{
  "hidden_act": "tanh_gelu",
  "init_std_o": 0.00593,
  "lr_head": 0.00396,
  "schedule": "wsd",
  "dataset": "wikipedia_en"
}
MLP neurons of a small language model. Each row is named by its layer, matrix (up: input weights) and neuron, and shows model dimensions 16-79. Each number is 50 + 12 x the weight over its row's rms, rounded and kept within 0 to 99.
A block is one neuron, or neurons of one layer that tend to fire together. Before each block is what it responds to, as a language model described it from the Wikipedia text at the highest values.

Foreign name pieces. Word pieces inside non-English personal or place names, often the first letter of a surname (G in Gottwald, B in Bize) or a table bar after a name.
L3.up1472:44 63 50 69 50 50 37 64 49 43 64 51 71 46 60 38 35 59 63 45 52 40 62 57 54 56 60 75 57 64 64 50 38 29 65 57 46 52 58 43 40 47 38 44 70 27 59 37 42 66 48 37 47 52 47 50 52 76 56 48 47 46 51 61

Generic word continuation. Diffuse, with no clear shared theme. It fires on mid-sentence content words and word pieces that continue a clause, such as significantly, al-gorith-ms and negoti-ations.
L2.up12:57 40 54 36 75 51 38 61 73 57 60 29 49 43 53 50 46 73 36 49 49 66 63 64 34 33 79 40 60 40 42 36 46 70 64 61 50 49 51 55 21 32 43 44 43 61 47 33 46 74 34 40 39 31 40 56 45 69 48 50 53 39 35 40
L2.up133:37 50 49 43 58 39 45 36 68 53 46 46 52 41 64 39 42 68 35 58 60 48 54 53 44 70 70 50 53 43 48 28 41 45 47 47 58 59 57 65 49 57 43 51 62 46 37 34 63 48 44 46 30 54 28 40 46 67 67 47 52 66 43 61
L2.up225:70 37 34 41 61 35 24 67 64 36 61 67 55 27 55 72 69 57 48 65 55 41 50 60 34 43 68 36 46 35 58 42 54 46 64 60 37 45 51 51 41 37 31 51 54 42 44 59 69 44 40 38 58 49 17 51 44 40 41 44 29 41 41 49
L2.up230:39 51 46 52 46 57 44 66 42 73 68 45 76 38 63 52 46 38 51 33 30 69 52 55 37 60 52 56 48 46 51 66 53 61 43 64 52 43 71 58 53 33 38 43 54 45 35 51 32 78 62 34 63 53 43 42 67 40 43 42 60 44 63 47
L2.up249:56 45 37 34 62 34 37 50 67 21 30 62 55 30 61 42 67 84 56 66 81 48 60 52 45 57 68 39 42 61 39 52 56 59 66 51 46 52 41 68 38 44 24 54 27 29 51 34 64 38 55 34 56 46 46 49 38 55 31 44 57 52 32 45
L2.up256:47 66 41 47 70 41 47 55 69 14 48 49 44 48 39 54 70 50 46 54 63 35 66 67 54 59 63 53 50 44 62 39 61 41 50 38 52 25 57 66 51 46 34 57 36 45 64 34 74 60 47 34 38 55 38 52 47 46 39 52 58 42 34 37
L2.up259:59 46 58 29 72 21 47 51 65 28 57 46 72 41 44 43 63 69 33 69 57 37 65 52 46 43 65 45 44 42 47 45 64 46 57 44 45 42 46 48 25 52 52 61 28 31 63 43 37 49 37 47 59 59 36 55 34 62 70 45 66 49 35 38
L2.up362:55 42 30 35 51 44 41 64 64 26 38 55 68 45 58 59 57 49 48 53 68 37 60 68 38 70 66 31 37 44 76 58 43 67 40 56 56 57 60 66 39 33 39 71 42 43 54 46 53 32 65 57 48 62 30 50 41 37 47 57 57 56 37 55
L2.up400:53 48 41 38 79 51 37 51 56 37 57 55 57 41 52 48 75 56 63 36 68 59 63 47 48 65 61 47 44 62 48 61 49 49 51 46 60 47 65 55 43 44 40 51 40 51 63 30 60 48 28 41 44 44 42 53 51 40 43 48 46 33 32 70
L2.up489:77 47 44 31 42 29 47 50 61 36 66 67 49 53 58 49 57 67 60 43 60 53 81 68 41 61 49 51 55 59 45 58 36 63 49 53 54 48 37 51 45 43 47 58 54 41 36 40 48 36 56 48 48 36 12 56 53 60 44 64 38 49 37 55
L2.up543:52 37 44 44 51 30 46 43 81 26 45 46 64 51 53 68 52 74 45 42 60 41 63 45 32 51 56 19 52 53 59 57 54 57 43 53 40 49 35 60 47 49 62 32 50 61 47 58 50 70 45 39 61 61 58 61 47 64 60 57 52 47 39 40
L2.up624:57 31 39 23 56 38 33 55 75 30 35 46 44 35 56 48 71 61 58 51 81 51 44 52 45 63 69 35 50 58 57 55 56 52 44 30 55 49 49 61 47 41 25 62 50 37 51 43 48 70 56 42 55 41 40 61 39 39 45 57 56 40 31 50
L2.up934:54 62 37 31 58 45 46 47 54 44 36 56 66 10 44 42 50 48 51 40 63 48 56 58 48 46 63 49 50 57 56 64 32 48 44 56 69 51 53 66 44 43 33 55 58 31 47 55 57 45 69 41 53 58 17 35 39 47 23 40 55 44 51 61
L2.up1007:62 53 35 42 70 58 36 57 67 37 65 57 56 48 56 51 61 49 76 45 52 53 57 48 38 39 47 50 50 44 49 53 52 57 68 51 66 43 37 40 49 45 44 57 40 50 45 47 52 48 54 44 58 59 35 70 43 56 46 40 45 42 35 51
L2.up1139:49 40 53 37 52 36 35 47 70 47 41 50 50 43 58 69 78 57 54 55 56 48 61 67 28 50 61 42 43 47 66 45 42 55 51 46 46 40 48 51 48 45 32 61 62 40 43 39 54 40 52 36 44 36 27 73 68 47 55 51 52 45 36 44
L2.up1331:53 48 41 29 63 44 41 61 60 25 45 65 48 41 55 61 61 68 37 46 69 55 56 61 43 68 61 41 48 52 44 39 53 58 45 33 41 49 44 56 42 44 40 63 41 24 58 55 53 49 55 49 41 42 25 46 55 53 50 42 59 32 39 46

Non-Latin script bytes. Byte fragments of non-Latin characters, mostly CJK names and titles in parentheses after English terms, like 鈴木 政二; also Hebrew, Greek, Thai, Korean, Turkish.
L5.up58:49 40 39 66 66 59 22 35 57 46 64 47 56 55 52 28 59 64 50 47 60 48 63 66 47 77 51 43 44 53 64 36 63 42 55 60 51 69 66 68 31 57 55 59 43 41 45 45 63 57 31 56 41 44 52 52 50 62 58 56 49 47 42 44
L5.up77:41 51 34 31 51 56 56 47 46 38 54 50 46 47 29 44 50 39 32 46 70 62 55 61 53 70 32 38 59 42 48 53 59 39 49 52 54 43 46 59 44 49 57 54 70 59 45 46 44 50 55 49 50 54 34 42 41 39 53 38 41 38 38 56
L5.up328:47 31 46 62 65 52 57 51 78 73 67 55 62 36 48 39 43 51 53 52 51 49 64 68 45 66 67 37 40 47 52 64 81 36 45 54 41 55 51 58 47 50 63 78 53 60 27 53 52 52 43 65 37 51 34 63 25 56 51 43 45 56 34 29
L5.up958:55 35 42 26 56 45 60 27 73 51 58 48 40 45 47 53 35 78 58 48 61 66 43 70 52 54 71 52 36 44 60 39 74 32 42 76 55 48 46 75 40 41 40 59 55 54 50 50 59 45 52 54 37 55 33 60 56 60 44 35 40 59 33 41

Mid-word name fragments. Middle or final subword pieces inside proper names and foreign or rare words in lists and transliterations, such as Kuzn-e-tsov, Mong-ol-ian, Gurūp-u.
L2.up153:55 60 53 48 36 37 52 55 34 34 63 50 34 35 42 33 60 44 55 26 48 53 55 42 48 72 57 41 50 64 72 30 58 80 18 32 42 47 64 50 57 58 47 40 65 46 66 48 60 52 34 54 54 34 42 44 33 70 45 62 50 35 46 49
L2.up186:56 65 55 52 63 56 33 34 46 49 63 64 71 18 37 32 66 51 40 28 53 62 50 42 33 66 50 62 47 52 57 52 57 53 36 36 50 57 79 66 57 57 53 40 57 44 44 32 45 73 61 38 55 45 37 41 48 51 60 43 68 58 49 43
L2.up272:56 39 44 56 65 51 61 55 58 68 66 48 53 30 39 60 54 30 50 50 72 48 48 44 53 69 50 61 47 63 49 47 66 53 33 29 36 56 76 66 62 52 50 31 54 41 49 48 49 59 53 56 42 32 46 33 55 26 53 72 60 51 69 53
L2.up300:52 40 30 46 65 57 28 51 59 49 40 53 65 41 22 67 55 57 59 53 58 46 63 67 52 56 63 67 32 50 52 54 65 61 28 53 48 21 54 62 56 60 49 69 42 34 33 42 66 44 56 47 50 44 19 50 50 56 55 39 54 30 44 61
L2.up396:36 50 43 57 55 50 47 41 52 63 40 43 49 49 28 48 72 40 52 32 69 53 65 46 51 45 35 59 40 37 51 63 56 52 44 55 67 46 71 66 70 32 22 48 44 43 56 47 43 72 35 47 56 46 37 47 59 53 33 52 62 32 60 43
L2.up498:50 47 60 38 33 35 54 53 54 47 54 45 57 53 40 47 58 62 70 74 58 62 44 39 34 34 43 59 53 43 60 44 44 43 63 43 41 44 50 38 67 40 42 31 43 51 54 23 33 64 49 26 53 53 75 74 59 48 61 53 61 44 51 63
L2.up608:42 57 35 46 37 28 43 48 59 65 49 41 56 35 23 56 24 77 51 39 61 47 59 45 55 37 66 59 29 75 51 37 53 33 42 54 34 45 59 43 62 59 52 55 57 81 51 37 47 44 25 51 36 41 56 61 46 45 30 52 63 29 28 38
L2.up627:33 48 62 66 68 51 58 55 60 54 61 57 36 29 65 45 42 36 60 60 50 50 43 43 41 47 53 41 38 42 50 40 56 36 26 62 40 60 29 48 59 26 47 68 58 43 47 46 39 32 43 59 42 20 26 36 59 37 61 58 69 40 60 41
L2.up907:42 69 54 19 45 49 55 61 45 66 45 45 57 31 38 28 43 56 49 56 53 43 67 60 31 47 45 55 53 37 43 49 55 39 52 44 50 46 62 48 51 47 37 48 58 55 47 42 59 59 49 23 33 49 32 54 56 66 17 49 46 59 42 43
L2.up964:23 58 47 57 45 60 52 59 51 45 46 58 61 32 40 50 42 53 51 62 40 66 50 44 47 57 80 34 66 67 47 54 62 24 48 55 52 48 40 54 64 50 71 55 69 48 55 41 42 54 56 53 50 39 60 52 37 60 55 54 62 58 41 63
L2.up979:54 25 52 58 78 55 29 51 68 54 53 43 62 36 50 56 72 47 38 38 50 46 38 60 37 55 32 37 48 63 44 58 58 41 47 21 49 60 70 76 55 59 50 42 40 43 53 47 57 48 49 42 57 50 49 41 54 50 69 60 46 41 46 80
L2.up1052:54 42 37 35 46 45 47 50 42 66 59 40 67 33 31 38 50 63 66 37 38 36 64 35 40 52 60 58 44 34 57 62 63 18 47 52 53 51 56 51 66 31 56 31 57 48 56 32 37 62 53 49 53 50 74 48 50 46 47 64 24 39 41 38
L2.up1135:41 44 57 42 58 47 47 31 47 50 57 42 41 31 69 51 68 34 71 58 50 55 32 54 51 38 63 48 44 50 50 64 69 59 28 17 25 55 51 46 69 47 49 62 49 39 38 66 40 56 57 53 71 65 25 44 47 46 36 63 42 48 55 45
L2.up1229:60 57 27 34 40 43 41 51 62 50 53 53 77 37 47 55 56 59 57 58 59 73 59 68 50 42 57 75 42 72 52 51 59 53 50 39 43 29 60 79 64 28 39 62 34 39 38 33 46 53 57 46 49 54 44 53 37 66 46 43 66 20 39 54
L2.up1258:58 68 63 49 50 60 47 59 50 53 40 34 59 40 54 35 36 40 61 46 53 66 60 38 39 46 61 52 49 59 80 54 58 70 23 74 67 48 61 45 51 43 71 44 50 38 57 53 60 83 50 48 65 42 58 43 44 28 58 61 72 63 62 55
L2.up1424:45 66 52 38 60 51 52 52 42 47 53 53 62 53 41 57 66 40 61 60 50 59 67 73 65 62 50 66 39 39 54 54 59 35 43 57 49 52 72 85 52 51 42 52 20 28 30 46 34 63 44 35 56 34 42 31 35 33 47 58 49 41 65 55